python train.py --num_hidden_layers=10 --hidden_size=160 --num_attention_heads=5 --num_key_value_heads=5 --head_dim=32 --intermediate_size=640 --vocab_size=2048 --hidden_act="relu" --norm="layernorm" --norm_place="pre" --norm_eps=1e-05 --positions="learned" --qk_norm=true --attn_scale=0.177 --bias="qkv" --tie_word_embeddings=false --parallel_block=false --extras=["capped logits"] --init="normal" --init_std_qkv=0.0395 --init_std_o=0.00886 --init_std_up=0.0395 --init_std_down=0.00886 --optimizer="adamw" --learning_rate=0.00317 --lr_mult_qkv=0.4 --beta1=0.9 --beta2=0.98 --lr_head=0.00957 --warmup_steps=422 --schedule="wsd" --decay_fraction=0.47 --decay_shape="linear" --final_lr_fraction=0.05 --batch_tokens=32768 --max_seq_len=512 --doc_mask=true --train_tokens=264700000 --max_steps=8079 --dataset="wikipedia_en"
MLP neurons of a small language model. Each row is named by its layer, matrix (up: input weights; down: output weights) and neuron, and shows model dimensions 0-159. Each number is 128 + 32 x the weight over its row's rms, rounded and kept within 0 to 255. Numbers have three digits each.
After each neuron's rows, "fires on" lists the tokens most often at its 100 highest values on Wikipedia text that the model never trained on.

L6.up220:125166173109188146043175094151109081071115140121176088148175120174126216174123121168200107144095156121041150143107128133104128097135050148149116112085097138117149086093120141127113129110135120121161178083144119092178058154086192157126118126153123126143136147141099134130128119083133160148133160161097138116117122158099172137145165130114095148164113147141153114142140120149121121118114114092119164132124155071120190110126094204154068109064046109113143101108135149111134070108080127
L6.down220:124150061145148096141100114176126116104104143074118144127090091104129120156092064154169102105146130109162131148111076102076122121163120160084177124188118071123147144107152146165162105150130178130165145090143095119146158119110156128123101061130121160102204135137176109115139130109215119126104149127165192159101091102109157102160152133103124123151135124140111154128132203074115217137116122038103124175125123086190099088070112066158157097155140127148150194111159144095147150118080142
fires on: " lo", "le", " h", "les", " ex", "'"

L6.up144:164126146113150131063138065156116130132158199136096122144089099123157122226128098116135101160130123090186115093153113111114102107104143063097093101119136149136072071139080108098098189219086141160164136139095107123151151144144140121110150112080140134158135099139099168192084140066126121122155157116139171175146141148104154131117102173101096160112067129138062112155148135121169115171165217114132087195133074122135165089096124144143077088130118148146148126161141149173125175156142114
L6.down144:136075113105129071127157152064155098147075192151088110079153137125144132133161139211162146165172153120142114124116118180174161144128140146112081082126067178153112121129109147135084162104087103106109130164113150116054238140122154131121127143153101076151119171088147091137128182111122092155151150097118222098119163127127107125158079075159101136079166129120126117148117177102138166122126142144083158145093123083133085117084127097169079162100152125104172177132128197095121114148123121
fires on: "w", " January", " May", " December", " June", "t"

L6.up22:112075154160124181095131094145204132083133119162108129144135124075166143121115135103181093098145132155189132153153163102152147159157139081092082143124087092065151108121094161109095111112162107194144136142123126079111091115154181188046145105120095112144124142120094118168082090116189130144077108085166092144145132159156093135178177164129103124118108179134182101164141129126215105140101146106165109151110099101115118094125127139134200123137102139119151134130046100126195142137128048
L6.down22:130163095084116110152101101160157096164146126126162154120103146100129111113111103087094156113161128159127150108112134138121161054127077111119076121136094134126121100170082184103156118127099180089121119166132099126066112100124160140130121112157152082096125220113126084151090100156118127097152144147101078053184125085140114135125155168190150168155054089179069159152104077139164179132094132218154104143077123081149129142169171105127121137140101143108093162170133169121142159147157213
fires on: "s", " and", ",", "p", " |", " to"

L5.up441:112123151126149185130111110110128120088112136119044148169191126193180111092112150110155163113104106104097123087152132107135128098116189149107180134111123070075136111096140126134089132103149109120075181098099121081089175133124141112080100110067109130137171106166082121073128129102133203146125113135213118130115086158161131237110143112086144103138164100109136129146109127162093089142148129142152118156091127078106110120144098143156203108088187110169098175070131126065170105144137110
L5.down441:142136154148074084131044136121128093167168123121201107152182128126127074133122160176140159131077139155039136093112139099138117134133148143171159096122136071103149164144132129116195106155096129096135150148167126119188113078117157141153162212131181155126117154159153125110152081141092058102159200167114141120116119147113110153114128150159087085106119141147093108156103126099109161101154124104188182081078190097093097137059104080076089130129100120130152118141128150152062158123124143
fires on: " of", "al", "ec", "ter", "or", " pre"

L6.up35:167157130095092158095098122126115170102161172132132064155092131153151115110115101133160093165118124112121167079149114138094132159101133141179158164127123093074042058090116128094124202156106118122180163104102095100136130135105166098168195186071121129161148129103111139159121104076076149154150123140193162148119140154069155137151174125058119143081125086119104088147113186150089108115158206106098099143113141119186135067135098148104155141132117147127045103160133090120182128138136122
L6.down35:176174087174146108153132152152088097167164094119091082076093134159161172183111139115150120107090116079106101087165201045086168110148143162125082036121112126164122091125167126147100162127152199137143111135167087123161115123151122154144054190074155134134115113143112108102073173180110105160150140145110137216130149138114140130144084100108133119094081138183104129115127141105137117125141141152122102095093114181177101154148082083165157147130096103097139093095175157125144147094103122
fires on: "et", "w", "d", "red", "t"

L6.up295:152134200171146123111113124114126150120126133121142020122184131098145161164146147079163122075179158136057104114137117093220101142126068090164113150128142070098087136100072102126187098144134116171133127135151167111095110162146148130148154183127114107164098134104139176159106094108082197146108113132164142079124172144094178136139136115110175148134120140133192099122155168141163123091117121137126188128094080071109135113099140128218162100107141114138105201098115103086155126116135101
L6.down295:156112109118145045119103144103146123108113124140079096000118116141091130145121123173117168146192122164171129118134119134119152155120156116130107129136110167136081123146100134143083130079141097116156097170124122133161136158117127123085158127065138137134125194123170162121129107083142106132174100121143151178138130072140141150092098150114115137101135131109079095141145121088106131117156150123149159115071118102151128141147108126095155111169178138130092149155134158170111138172073142
fires on: ":", "-", "d"

L4.up592:117119156083168153126158148093169121110162203122116120142112132075159156147144111207185130169163112106180097108121097158106084123170151079105158086148097099073164173133103089115138124156108092136133168159053119105103143132098158148133096134153145131106135054146098094122134140077061127117098142102131122105138101073074113194099181073115109141095147101152140136156080205128120111146194119155166132120077063121137154119127051158158137127101154161172162142195146128158108146127123118
L4.down592:086058177141118101106153190127170177118112154153130104166139142147125199142104092146127089169149119117152141128088183148094058065074112201125125067126124066095131138172089117084129126098134087081095143144153138147115116131157153203188128126157176153089122138179182102124146135120092138141112172142126152105153192123069140131119122079119102097081110141150111124149131127065143109155179133121116102128116148103131189130126188210092071104117135057103153149110139124141100152120110118
fires on: " ex", " dis"

L6.up127:184150074135103142093117141151186165126194117126141063163081094179188087105063155095161096078136125120170141071165136180158149173129152128125105171123115086098105127141114150149087132198132073196122128117046098068154113156131097125143147139100171112195119132109084105119117130151104097164170111140130170172118173148073069126147108153117133113051112124102156148139080131155120128144167164076097067149105137104148139122115116114142124149089115177136134166080099150136157092111144110
L6.down127:072104140080177108145139159154105146072070104151118166124071108160102111191089112149159071068101105107114174107146129145092069211082152118109133145117202120136120161118133106177126155055122104118083106136155111164104146114158126104147123111119138116124133114145169108177174115129152093109137191107090137119136130111149102122137105112141151135093071123109138071181100181131109143133189140151099079160126093153157114125139169170203125123050119200127162184156157133133078166112165149
fires on: "s", "c", "ot", "us", "t", "p"

L5.up213:174103103137190123116179115107142098108138121144110061143134139053153080100138132180136151135161184123168101154150167196150135128115093111124100102118118113128165131095089106050081115120145121173104123096118077129123135122141170121058102125139105109166126154124130114138052171104114179113107191135145104105102172138117135161111159135115119108164153171098213135133159141110144162082089195107078159173099086114108086120115116167110173095094183111141172136120137071230110144117146096
L5.down213:118082119174120085127131149172146125133130153208120136151124097193123142068079096067109158130135079187131128135126097073139137123102115152187135060151142089139110164150041188144145150104111163118125157095111093148120127141117163126092091095150135134136142222122164082087145091135134099155164124110123022160139117167129115157133182135216132094099138089128134168150159152126137107129117103161125140168078128154104049128095151120146079142134104094100082150141107111158151157131085121
fires on: " |"

L4.up22:095117104140182204101168088106148096095145146145118136134119116150083108120153141100137086106168149103195091114137158172132087093144171103100152128136129117031105156145114146151121157178177072132136184086103123098152072155141131118157111149152100065121126058145140113083122146103122127159100142133184156181117100139113129152072198108043131133142148136118082117190122173072115153101142154159172126106109137105151200137091105169201116101115124146152143067141136091102107134114176139
L4.down22:138144161089136101089136109144122119089132119156169177123107126079151137173091139143189164115146146061064108171119125134117120150121087145110087090157149130132098103139130159121143125105106100104214146145147103155074137115137075181141082058050103141071155185108107089184177081094208099147168137108097145106167161095194095136163121141062121148119128135129124207096100163112139102152081128156145091149160114097099123154120162171086133114136132130129108195096129174164127135154113161
fires on: " as", " dis", " ex", " ", " than", " at"

L4.up311:064130151086156144136156074137127071139140144098125067159082144152122140114156081167131144121160125114121080217101081187108124127074085140120124147127142073042122168122122154113095133136128111157117168111114105106109091116096147178108117143189085093163168118120066123146164147115117148149108134148130174123106131142110114188079172135109084156118054146196118119156087126076163188123170158129158129106106045143185093130149119184144077153148113126087169115189142135107126139139097108
L4.down311:111136161145140110100161110078125132158146198086184124141120157138088173092114124169135146161169117137195121113090152143080042108124072115129132107119137084190136094167168103078136135135137136149091144149155142188124135107160097144115149099119162117163105096127146098152173066100152060187079094160138126137119050151096132117096144107114095100156087109092113145158133116152117163101132107182106192148124098128104174087158160164049129105098153183125150128116206109066154125111089158
fires on: " ex", "pr", " Ex", " post", "pe"

L5.up120:091132178092095168118124145081115110156124129119083080176076126159101161112132099127192133083196127107155113072149154139121079130127137121073133105133131112118145162106113093107119163155133113140103172126116139060195118113158165149165105185122166096169125108115106132118152123100113128098117124151178147163131184214071171194139131138121095187095078085115113104185097212041089124116175184149109105149063153101089104124095115147083102144094162118120150128163143132164141130126130121
L5.down120:094090103109142159064119075146155151145117126132127142106130157163095112129124099140151063168092125135192105141132121148069062147121200159092101117173135136080148162123112110123087123133120130093137079139113133207133092123178084107133103079169146143152099099140113123078120195167197128140120144159177073166097132136117137111121094071119128080157118173114186108181161148124159134134138191112153123086135144172064140177105135175120121208108153121090133104178145083142084100087159083
fires on: " ex", "s", "l"

L6.up197:135161100128166121174124130068184189099093114144142074161132084157149107124143153084126138090167151079163142134165085151155127141114130101144157147121099095095051078127145153128113179126167084177072153103120138094139131142167135065141088120058138136129154160157058129073111104094061131163123163085160208166090128128108155134114078100099196087118095126172161091119086137106145103152126138132131142145115095139140178098140140188097147142101102130066174106160137110167093162173092116
L6.down197:127179150163097137162138143135118127123123083090145087155148183033117190135088163128130142103114161143131169115143073103149166103061117113115153101180088136122201130165212112133117104147161092147119146053146135115177138107098130130126180063108075164140154142109133145130120148131143124107089143142207105120088077104129131190098132159138106090150107132080136156150112142102107125157120130063123138075110105138111115181107111134049125124205180159163098164099092088086161140149128149
fires on: " re", "s", "c", "p", "os"

L5.up308:169111091118188149118120127188172084101194149109133101141134132188062129107179218111164118073158191069127130140099180113099110198134127148182153148108121099118097178087079129136161094152122082154114162115091088056175118140129129121152205113134101103120141130113132155110067111144127161148106110127126161141119113107109150121110174114109122160154094105150106109131148199141110146146091149132140093147114063125076143128145108168215169065084087130120134141134127078103097116111143138
L5.down308:057109151115094145189121105094182142089129177155087119165102094167109139149165157143116141109178092110144146120188125104141170093134149163129155078125149067135074123094174074143059192126122147115131155129140126088124119153159096188180131068178136136148159129078158100080073086158171142141134162107152079168163158184113155119130143087159103153109119137093140115116154131099120145104096107152155131130086099165157166122141184121140098093082125112131115131110187088148070187069068100
fires on: " |", "|", " "

L4.up53:094101135106079140140144091157147079135179127138143101154182138106118096142162097094151173157146170140178116147154170111124140180089121131114138100125113128123127131120030124127125147180116135125077142142051108138111124123102181131068076127100133126134095119111176163098118111132059137119184161071146171193069146179129167179134129170107068117116118146090163114146156197083136100126094121121111085190105115133130081134121111163140135095101124155041134090114143121137169152117208069
L4.down53:068145115106122136123128115143158122145148141135131139146216142070186139131116112104117197099126122094142159130112117109154118127108076167197165067106101146075058131197136157172122109139074166138120098073121125112114136155159197111117135101096120119096179172080135114116102167143131152074140138070095144122188094126177100141111110129176148122160109181145106097059125132103077134161133143145124085104080138074163158148183145162104104120127082093086115152080134202087162131181128135
fires on: " De", " se", " pro", " Se"

L5.up420:084098164106166190101074087122136137102187107079100099148202173146163117164108103126125141124128136113107116099090167152097062118112149128110038142092096132122099140110049148159144098109110108126103133161178119102139140128056119146075129179086138058131123126163150114115135116126104171123181138109127101131090127132160166183152126121132100153151137135161176146150164098063182155119129133119159113146142093066115143135113076230164137101117166163103151105075081075131156166112131105
L5.down420:127178152046131108099118077140112113184089117108159116118160137110127116198111165098128161078114124083108190088138107141091104071055098131156090120143130122114142078145089190122082111210102152166106165134130125116130150131086172128097113145141160102026146125104169125119173135173095134133149127130138085113132113118159124127125100141171142164184181094180161182111166095076125095163137141114143160127139110173193131155120093148149126139070176133186165082127119141092174106147127090
fires on: " de", " De", " se"

L5.up50:142115110154166156078138112048121138089156169152127142137107163100153133103098181124124104092159128073076157183121114165150122121097100171115166206089121086131158173092122096084113090100112098126096173157107144092151096093126165135096174105118120067116083149096154172131068101133077184065151140121191143101132117159151140151137159148125153144101154124077129093144159144157183144159115175100113169128078098051107097091125105131150187099057150175155096169086114099118143107136097123
L5.down50:140175107133129159071103143108085118143166123119094139071145139041170200141133142141117158132113167113135175177041160101127120111133075139107104191166125102140124113203090112107118108169122105094135048103117152109100108133136116093115111104131163127075066156099106112085113115136158111072199099121144137151145168113156191107081150124114194157076173129118133151105094103123143189126162139143117176198086121108123097123127158081137152141114167149193141122105181126128143086121105166
fires on: ":", "d"

L4.up162:164180130085207141117106092089101142046114120126139113144151094102077141094149174168165182150102171064132082163078114124170098140179159132152108114146090081157119090122100156140134092109155118116114162116098123093170052197071087101055131140173127093127121100135059104103108102073138144112200157169136127183110145143130178129095102136108111153155125130179126113134147124129155137093149150121139117126134122093170208113106092157202132118104145120116147151100164155120150129128068112
L4.down162:150184079113184110140088134082110152108163146156109117118165125057130149080157042099152155126145148058108129137173125127153113149151216142119109094153123179147126181080110166107070127111069135109234097159172119155165158120141118088174095112091132108151105069168122135130153071053086116124143101148150149103107122166130177163155128134091104095168151206134133119096138154134137100131134117075094100150113131145144159118072101110124111157150158068119109165118151134119168137134141136
fires on: " Lo", " lo", "'", "s", "o"

L6.up352:136130159148154147134155070069118116116155116155131119155176117091111130167146177107160197142091198124072106106144109211145199157104123124102125162133106057125084139064107103115195138096091150141132190139160150096131130065116144097131097165155085093109129173109106148109117092065137180188140123097147139100123111140122134154128100133118055085190130194188119116096151093155143114149191114134117085097117119091103113108125126113187109082103157159110184114103126156133142138088161117
L6.down352:152119140151151113135139139167163124084180201148112129125122172109123154115142146131190101167151141120145140128159089129156124107165086183148102148116143069130115080117113136074154097097085144113157113123153050124146110125119143136121083184118206133010134138139136115064069129099176131067145062123099093157145152129239171115115109128179109102139108115134108179086172088107091139124173058123068129146135132150155124125085166135152138099114143114110133094118109146154153113163095129
fires on: "ro", " lo", "la", " Ro", "lo", " Air"

L4.up383:114151142100182248138140105167090110114139141096124077153139130115152115113111104138141130094073147094086074080090143171114146135109179170099158105078100112056085078097128109199149112092163113146143147108143135094097104144129057146105102152117120043144102080181110143075156118082147200110165142150165134100094130134105154152141106123101098143146116126173047139164145153094152192124143167189127151136101144069174151121106090142132137136153167131144119111146112147129179129150132152
L4.down383:083165162090132116123130143143130112183097134011161105115147158132147144121177106144165076137196105104123155136061086126104075094123124180104122139133173118207122143137122146084185192114166121180101190128127129083095107093135154106101148127129160107087139142140146141069163099180121090151131138117122132112101108068147141187159105111126152142141127071066125118145091131136169151104176081168105129089150127126147171102112164080146141130113105128146160083160132084145083135078192074
fires on: "re", " re", " Re", "ve", "ne", "e"

L4.up104:127141133124152191104128112144144145108175189157116102145144106121120079103145130144169181142060170118135126123136159223109090146123089108132132189109100090105137098064107122166156148167139143120132153128121111076081111121120182139149128152183142084120128112111070109073133073111111166117183175129145123182080144122157101214135175092090155128100150113131197129101151137121168183088152094054049065133122093087118126147141119178137125105150121114092152099102164177133126093092130109
L4.down104:117131156117139150114104138146126095089080157131123134114147113134130127112117118090133095137093105163110088125133150148152133112133105167128153165134120097100068137079153131126194111055129105137151147097123127196064189118123139094169093119127199184027082165132159202073159179116185101135149096153124154176156168101137133123143176132119083101173131148148102190156200154140107122117132113091127112161127143135129141151070144114109156038152152071063153102126086169136100107145073133
fires on: "ro", " Ro", " Bro"

L6.up227:174127057141152148115110069166160161101137166125159128150147066158157135127164075105122088125140178147134111137128098118137066159105162074116144137146082085144112096119073156134184163139124128131169132075134108136129078160104088145135117165150180152109111118084115136083116129090050170154150171107185232126125191125092102103140125123106138170086154125108144096139127205074089103079066130126161085136109140136153139092136139144165151130149178155167160088099097152174160126121086089
L6.down227:065158120150144184153153108129067152189129133106129136129139202144102114154094189128100104112145061120110146154105154104126074121115099130136122114082191148112142139156159132154174046130100130118135144131184089158109112131063127135158152100135172165175127107130166100148180117089154126065135134099132127140104133119152115144062111127145120131037087103098116125188144069138159081144151154150109173134131125130084089131132107127117090104154089124187205130205087186086123136082129088
fires on: "y", ".", "w", "°", " U", "″"

L5.up178:101114145111145135111181170089116103141144143137178121168132119161084138122137113084180139108191119104126092186128125140146094132141145143126119081125104114131127149137098113117132093135159076115080154118063126110125141093087180144096122163139062168146165082137122125132101103102065131131113123168104146170069149146098163168099179142093096194092026122107111163166075171097124156055214119175193093148102126079143128123104112209104128127138129132126151142168104170123106201137118142
L5.down178:047135157125122087160175110113066145191044127110142130141145155156127168136106128118174131108167183137172098123136143136104104087124097104147187036204167111115172162162121113125124171147100125121122142095064113164084111123088121119114102078175158119059149141157156106102087159067148090115056119104157128113125129134101135077059158129167111135142132129097166160143160169172133103098099142148153152107157117127138132154121123202105156142137102158111198134095172115152137075117117157
fires on: " ex", " dis", " p"

L6.up76:109082119182117117117163157085138093168099154117110169164163139127198148159110145084161140071101175130118085111186101124087137135116154110167047177189128063139106110109120104134104146086133127116108166090073101048092133151135136099096076171099109141150180116166084161096059148150089167195093155103148149146152162109093151164133160133093121125160099119124125106128099091129183099226139134134145144136124138131087137124131140117169159137104118134058144165183090108124075097135121139
L6.down76:134124114144148127132105130144134141091094084116115084144108103183093125213104103141118118130131121151087140110112187118140104134138114135076153110102140130066092124199123153119098047129118115121154138139180130177159076101153145171155095104113120161159134130146147143182172177120107056058102183122146133138108130176150116105141092162206162089107217171131092113163134116157166225139161108121106116149094087151125123090063112105124086115157133101147096122159144112098121165045099125
fires on: "al", "im", "n", "ic", "tern", " National"

L5.up554:118121112138152133130132158098130093090157167141111095153158141115101177192134172142161154067157187101086088118154055101175122129149066095151110202110113100120118104125104103103149090156118122127141155138123100083114084128130181112128170153119019093188117110091171194120104089111063149130094166175167160155153140143137171161102162139109140165109147117155176132138101158137101086084123126127193146092098118100088107124092137143150175095060153176138126166130061099175110115115131124
L5.down554:127111107150168132156115173141185098117109081105127063096114171115103228119121155131180165098122091159109148105099147122132133119124123223116107145158140091148097164162129109128157143174099131117149111088166120148128126124152087121227092139082104126118096156172133193086152125096106134089110141105138195104103097114099143103121127122105112186153176106093103090127177151150185173094137131110170185143151153108090155089105107089088150047179114113175145117129081097143165091120119080
fires on: ":", " of", " including", " as", "ist", " include"

L6.up126:176182140134121138121195098136158168123100108091163099141104128141114129133118132164132123110099128112104089104153101157194203183133175095123123170088103065020080126083119142165087090110185082187126153137083136089145131137071116107132086125117101107125120064161103134171102124152134138161103161143130136104111133156116105147065105157114134154171082181151139131135109152091114130165100120102146120218098154199163063113146105130134124131132125126159150085062126188148125124155148078
L6.down126:132121079119170081122060143089141074057104122145139156132108175133125123125097164202137150171106131106110117123162167152123093174158094174107108121136177095143076155182118162123195118098133078129179139154212120131118190082055138096136128122118091103150111061113131156109119154123119144141094135109095151089109159151136120157150131139153151143111128078077031153170140089096138185161149137117096099136133147113091122106195143193134154096164072098130144151141128111168130086137140078
fires on: "t", "port", "gu", "ft", "c", "vi"

L6.up269:124095109160101137147164096101115093126127146093138143158158068182138152139105166112127135106166119118190082156167098111124115144174129077123099120153086099124074138122144154068155132090153064156141137113091100072128136149125118064142044128147131126110084112195075139065147167128099216159119222125133108151117116098085090152096120124096154105104155111130107113120106173118138135133170162167170184118132067170135128107147123148164150126129082199155146180198097103148164108164118150
L6.down269:048127111091119147105097117178140147157160124130125141175124125147068131082114061160125100085085069146126148163134182176130084101111068105070107124119177163089111106136129086180092134082087161127161109087170094168150093157139121117140108141119161189190206107124057109145111138124118133121118156165167175132140160188161168125102135130128128112131152121159136123106126123173171147158119087095108082094164129107147186125119161138095075098078138075140111135197163079117138155077161156
fires on: "/", "ic", " G", " U", "al", " Time"

L5.up591:171151117137109098112188140110143076119138107095131107152092146096122107225117148082155129106171196127127105152168175144173145121109163088178121147086100124143076102140072155133138188190115090172061139113110087144173150108079145074085138156152148095146135073133128130125150160146082130140150140137154149122051167182090133152087106146085086141140068219102105097102149177102173166124122158122083111106127116142156106112134118128101153096096166146070131076110158116163141101142128094
L5.down591:159108130099161132150131123063115153120129124169152158146115143174096057048143153151098107137067127147100085120146150106098113201128136107083094108123108081110168171105180062099141158099152133187138129128172118122150108113139123113113102154092119152161075050175129131083163147116170060177017132176064085116139165136152106160159148130135112121196159150141103110099117160140145151095104100146133159119108193141076142135161174163170105199130112100110132135130142129105136119134128144
fires on: "c", " ch", "y", "gg", "sh", "port"

L6.up520:119191074139158162056184120097134190139175135146128143144108176128191149177093124108116126116122174124093131211126098148108094151125099130134139185123123034079169128110112107085140124155103099127117105142115149055072113116133169137117123169124112097137107164092093135127091131062093174111143160090167150096097123126137114165096079132080146129052153085127125126197138138096170142108178164157103166128091054114165110111138131126157108118057131168175106134082151107126110146125109141
L6.down520:143120160134122133093075133098106108151160115118106142093108132087159169116136154111076151131109134142178155126115113115162147070165103124141090160159115119144154145162183121126103152157146177078131074112148106091084093145165142137134141101195119108199105136101113105083088060161110174086161140106147161124162147077157107160112034137125203154107160086125118134145108115179174141083128136126052157147109086060138113151183145093150153149076072117218173144122154173146128083139117134
fires on: ":", " to"

L5.up457:094103141095143244130147144112167168084138119125127114149214139122100081145076072132117088129162171092097102102197105143116191158102130187137107115156132134101134123092122163155139131089189127117090172110174115119120122113089125116114126128070083096135118175164127092075143127067132120116089150109137134135084129148126115124030164110105129153146118137182113084177167186109168137122174149144133154175091074134160087086147116120101137143073117106109133102113115125140083193145178115
L5.down457:133172121078142112168190126128125123141140143130136146138127142062099092138090055149163120101192185114099148125102095071120166123106136123112141147134125106142143137179136118202144147116091094152096144114144085135139153121134140125107102145114092088083138143120107096028161150182130079134231129156185131135165093066068105169114137137173120171145095154126125107122111131102111106127109082117101195100106112103131174204083195106100149205129131143077151139090149100142138088147152116
fires on: "s", " re", "re", "es", " pre"

L5.up507:102138122129185147127178072149100116156152105107135145158159123147103102186176130139138174153131124080168147145176116123124121168157153070161191127115099101080103152134069159146131111170170146140126163074115111102067091128119169099150067183080094072133162089093116140095110178138079121162113189064150106123103150140120200128089091139064188127096124122101103144147182200061101132097101128108143161172113147140118145109107092095155111118155087157150154122147138175081118178143137108
L5.down507:068170109129107123120118101124124125139149110170131157152135125076109094148101148138064106117136138161139188098109089114113078108122131087122087136144128124147141108203151184150073120182168057086145114109103111150110163168163167170105190114131140050067177141133085094146166085194135161091104093099136168122180145114182094173123139130137078109132125115130115161151138108128093174088156089164181173119108162090117133136120103214143189089116157091105163134082125182157104145115100110
fires on: " \"", " Ho", "ho", " De"

L6.up43:185096109125114144112122181158131161116111164096109119130124078192111107071152114125134131099155170087107108088097188124135183126159078162181102097154112092133076110103077124140126121085157072101059158149131153129123113197080108125095189106126091104101161180183082106059132121112062177144133148168195137116120157135121129142122117106135114141108132101143132086195177106133133159136122224190119115169103093094160098111142122180130165132103127179156163128119105139074135141111115101
L6.down43:078142115128163091136172100128124107151172132124133122000140125097120209120141179126199163141074154136148145141125097108108072125091135100149130130115148140111137153116105079126086178152107106154131145110132143084146159144153143174197144159178145178112109157104156178160118134157102090127091099058085044138077169102140177123110128092093119071146090139094101165136173161103096131148139127110125109160115074131160127176117104166103169130153127117079131120079183085173126121112155113
fires on: " |", " /", "|", " O"

L5.up77:168109181127167140135204117162153150100149118145166117150196095189128179129086095125183115127172116151115113134122166152095139129179139130069074148097107078144079095131134074117066133134179112147126155104105107141130054177179183100142102146128066132169084145168119128083152155140130115112079157078134122084134112079106120173070091099091075142102099074158124100178132152107107160124112141081137145115104121173087112124154095176148086146109096160119169135154169137111131130120045133
L5.down77:176152158143125115110124140153153162069143127161107094120147155102136163143128148118142134176142143203118107065166102200109163095173194051115117111118124076130082191079103162110155133169075138109117177105147104156156084119183121186138057114096129136125177090166121100074170116139199185128040119083154108147124107117105162119159084145117137125117102103108129074158087164079212138127145092066109124103142160114087142112103138147169120129139133114129096113134120150107124126168121119
fires on: " its", " ex", " h", "H"

L4.up479:096092119162143148140107149104191135117141102094139112144125132147108092148074132093115167088136176123138117147137165149149149142163101098110080168062131057153126171091104122105086124138084069155110146106128110120083146156132177147088108149101151118175181162102108127164052124098066172171112154169105098141133129107142129132124108063111115121156099094173185109133183198070086114095142198119109135137112040128095185141110114118131121092142145098177168141113157028150137111098117111
L4.down479:157117158103090104119161118171152170165126134184075061081077150124101130161131112120159105097170151141082059131108160118143142162081132156148113106143148144120137091142093157140077139148135159099100187166142105125047124149127123124160157106121162141188040142052070195128169112109147172145113112163170090130143115097128136153136130084123078155146192140120105149096117153090120164088099143099129056114126163101121142144173140081074145092130114077161132163178140111184174146107093157
fires on: " |"

L4.up519:077108152104079172115173115126144134113166090145127117165195130107130140126064149137155203168142166145100154096141184171127090204090083140175082151134114107152092081114078128104122118159099148121058113112158096115163130147095141119140097142101074091134093132120132141097111102153151128120205187080149144118113121138089087142154107111137093152155118121164156108149134077055137095096130145120111139168109045112085078125140080181113157127106180199074155170117143114152148168114168154
L4.down519:181096153109098122086102167128132124180165117079099150116121162093126127137128140148194120093162181149149136131086097118092124136122098163120076100135091110121136152147120168087131164146138173139114096153107122140165198129069090152182058099084093123095172067120134111069123158163163155112122146115153154137119069096154047095158109152113168138161117097159165176088118157059150143204130157110081157131109090169159080164178118135128086154117166083138076165105129121087175172136112145
fires on: " Se", " se"

L4.up11:131099063099165127149158144131109108150080098123167108155093150144143106111093107119191165095129101222100070171121132154170106144145138158115109108104080114143133100103150135079111119136133103096127174070091106111102117160086139136125072158147053100193153092201149127145134108128140192145134096200137159116112111140095097197157161090128144197078155160168113151135138123159154156129163118114098204125080114110118108132105122136133112061140131138085102150106034146070109129114113138
L4.down11:122092103066107126086180100145095132130090082104111148068147122140132082170149106107120112144095165038123174139166155172122158132068089057177141100131174092138118124132163116104075094123117100144085146175070110129122132144146092097129126126054134122145099135138127125080089182167149137109176087125091129108203082129172103145117150115174102189201134139123142120133103114141113141182122115171130179137143133104146126146191125105196072106107119101121138131151169166151170198106165118
fires on: " one", "n", " full", " great", " under"

L6.up542:150129204135154206114116071166191103089171109123150116145105102134165125097130132134110123130094134130151150038141134149125129131111134092114165198120108128066051057096113094143176133146225076165102149100123157136098147111134127108133100090103149132127211103124095142098128144117125145137161127121131135129101140112171103157121131103106118120132126171121200085114163145072143190084147079073126096179123168093129118123152146137107127127094116128066186116137146151180071136079171105
L6.down542:112155156104122075084090120156129128087122145141076133148118173093173150136183124128192100158109125192135085132162129176128121105108112139159158180095116040108121140125170117141114148157114116114097153106074155128110170095081069155179111175126202161085117161103140150046120191141119139143170093156124077207121095156178133157095185089144105127174131111109114116137159155129085173124148067122084062157144131143124165111102085139092121128126156155070079101162130152149155122112126104
fires on: " Ro", "ro", " Bro", "s", "tt"

L4.up19:142125104177132125142144111092213127104112189098094128154131100116160183137133110158152172112145151068164156160117082082126144109112165100141118140167129127176136138048106140059082131150092144138131151108133098187101092159058124171112132168128118142116092136091177135085099145137081149060104177147145074095119130157162101141124192115116156130079147129112129093138144182101125098131066122148173155145049076127136128101072134136190173100154108179128077146134165124094153093104093172
L4.down19:173116094096105093112241076137064155122118102122150094112152083125078111125140109165097128090106067220088157159155148085140095150158143088149148084144125111170145105110139143127109072152137192081195067149194141090147120184096117135106139104175130120145109155103172119176131092175108130161103130099125102074194156099148133126086104124180161107123154113151071125160141072151128112091159120155116153152117155150088108101077105132135136143133143135164114139080156166096125176132109132
fires on: "°", "″", "′", "====", "tra", "for"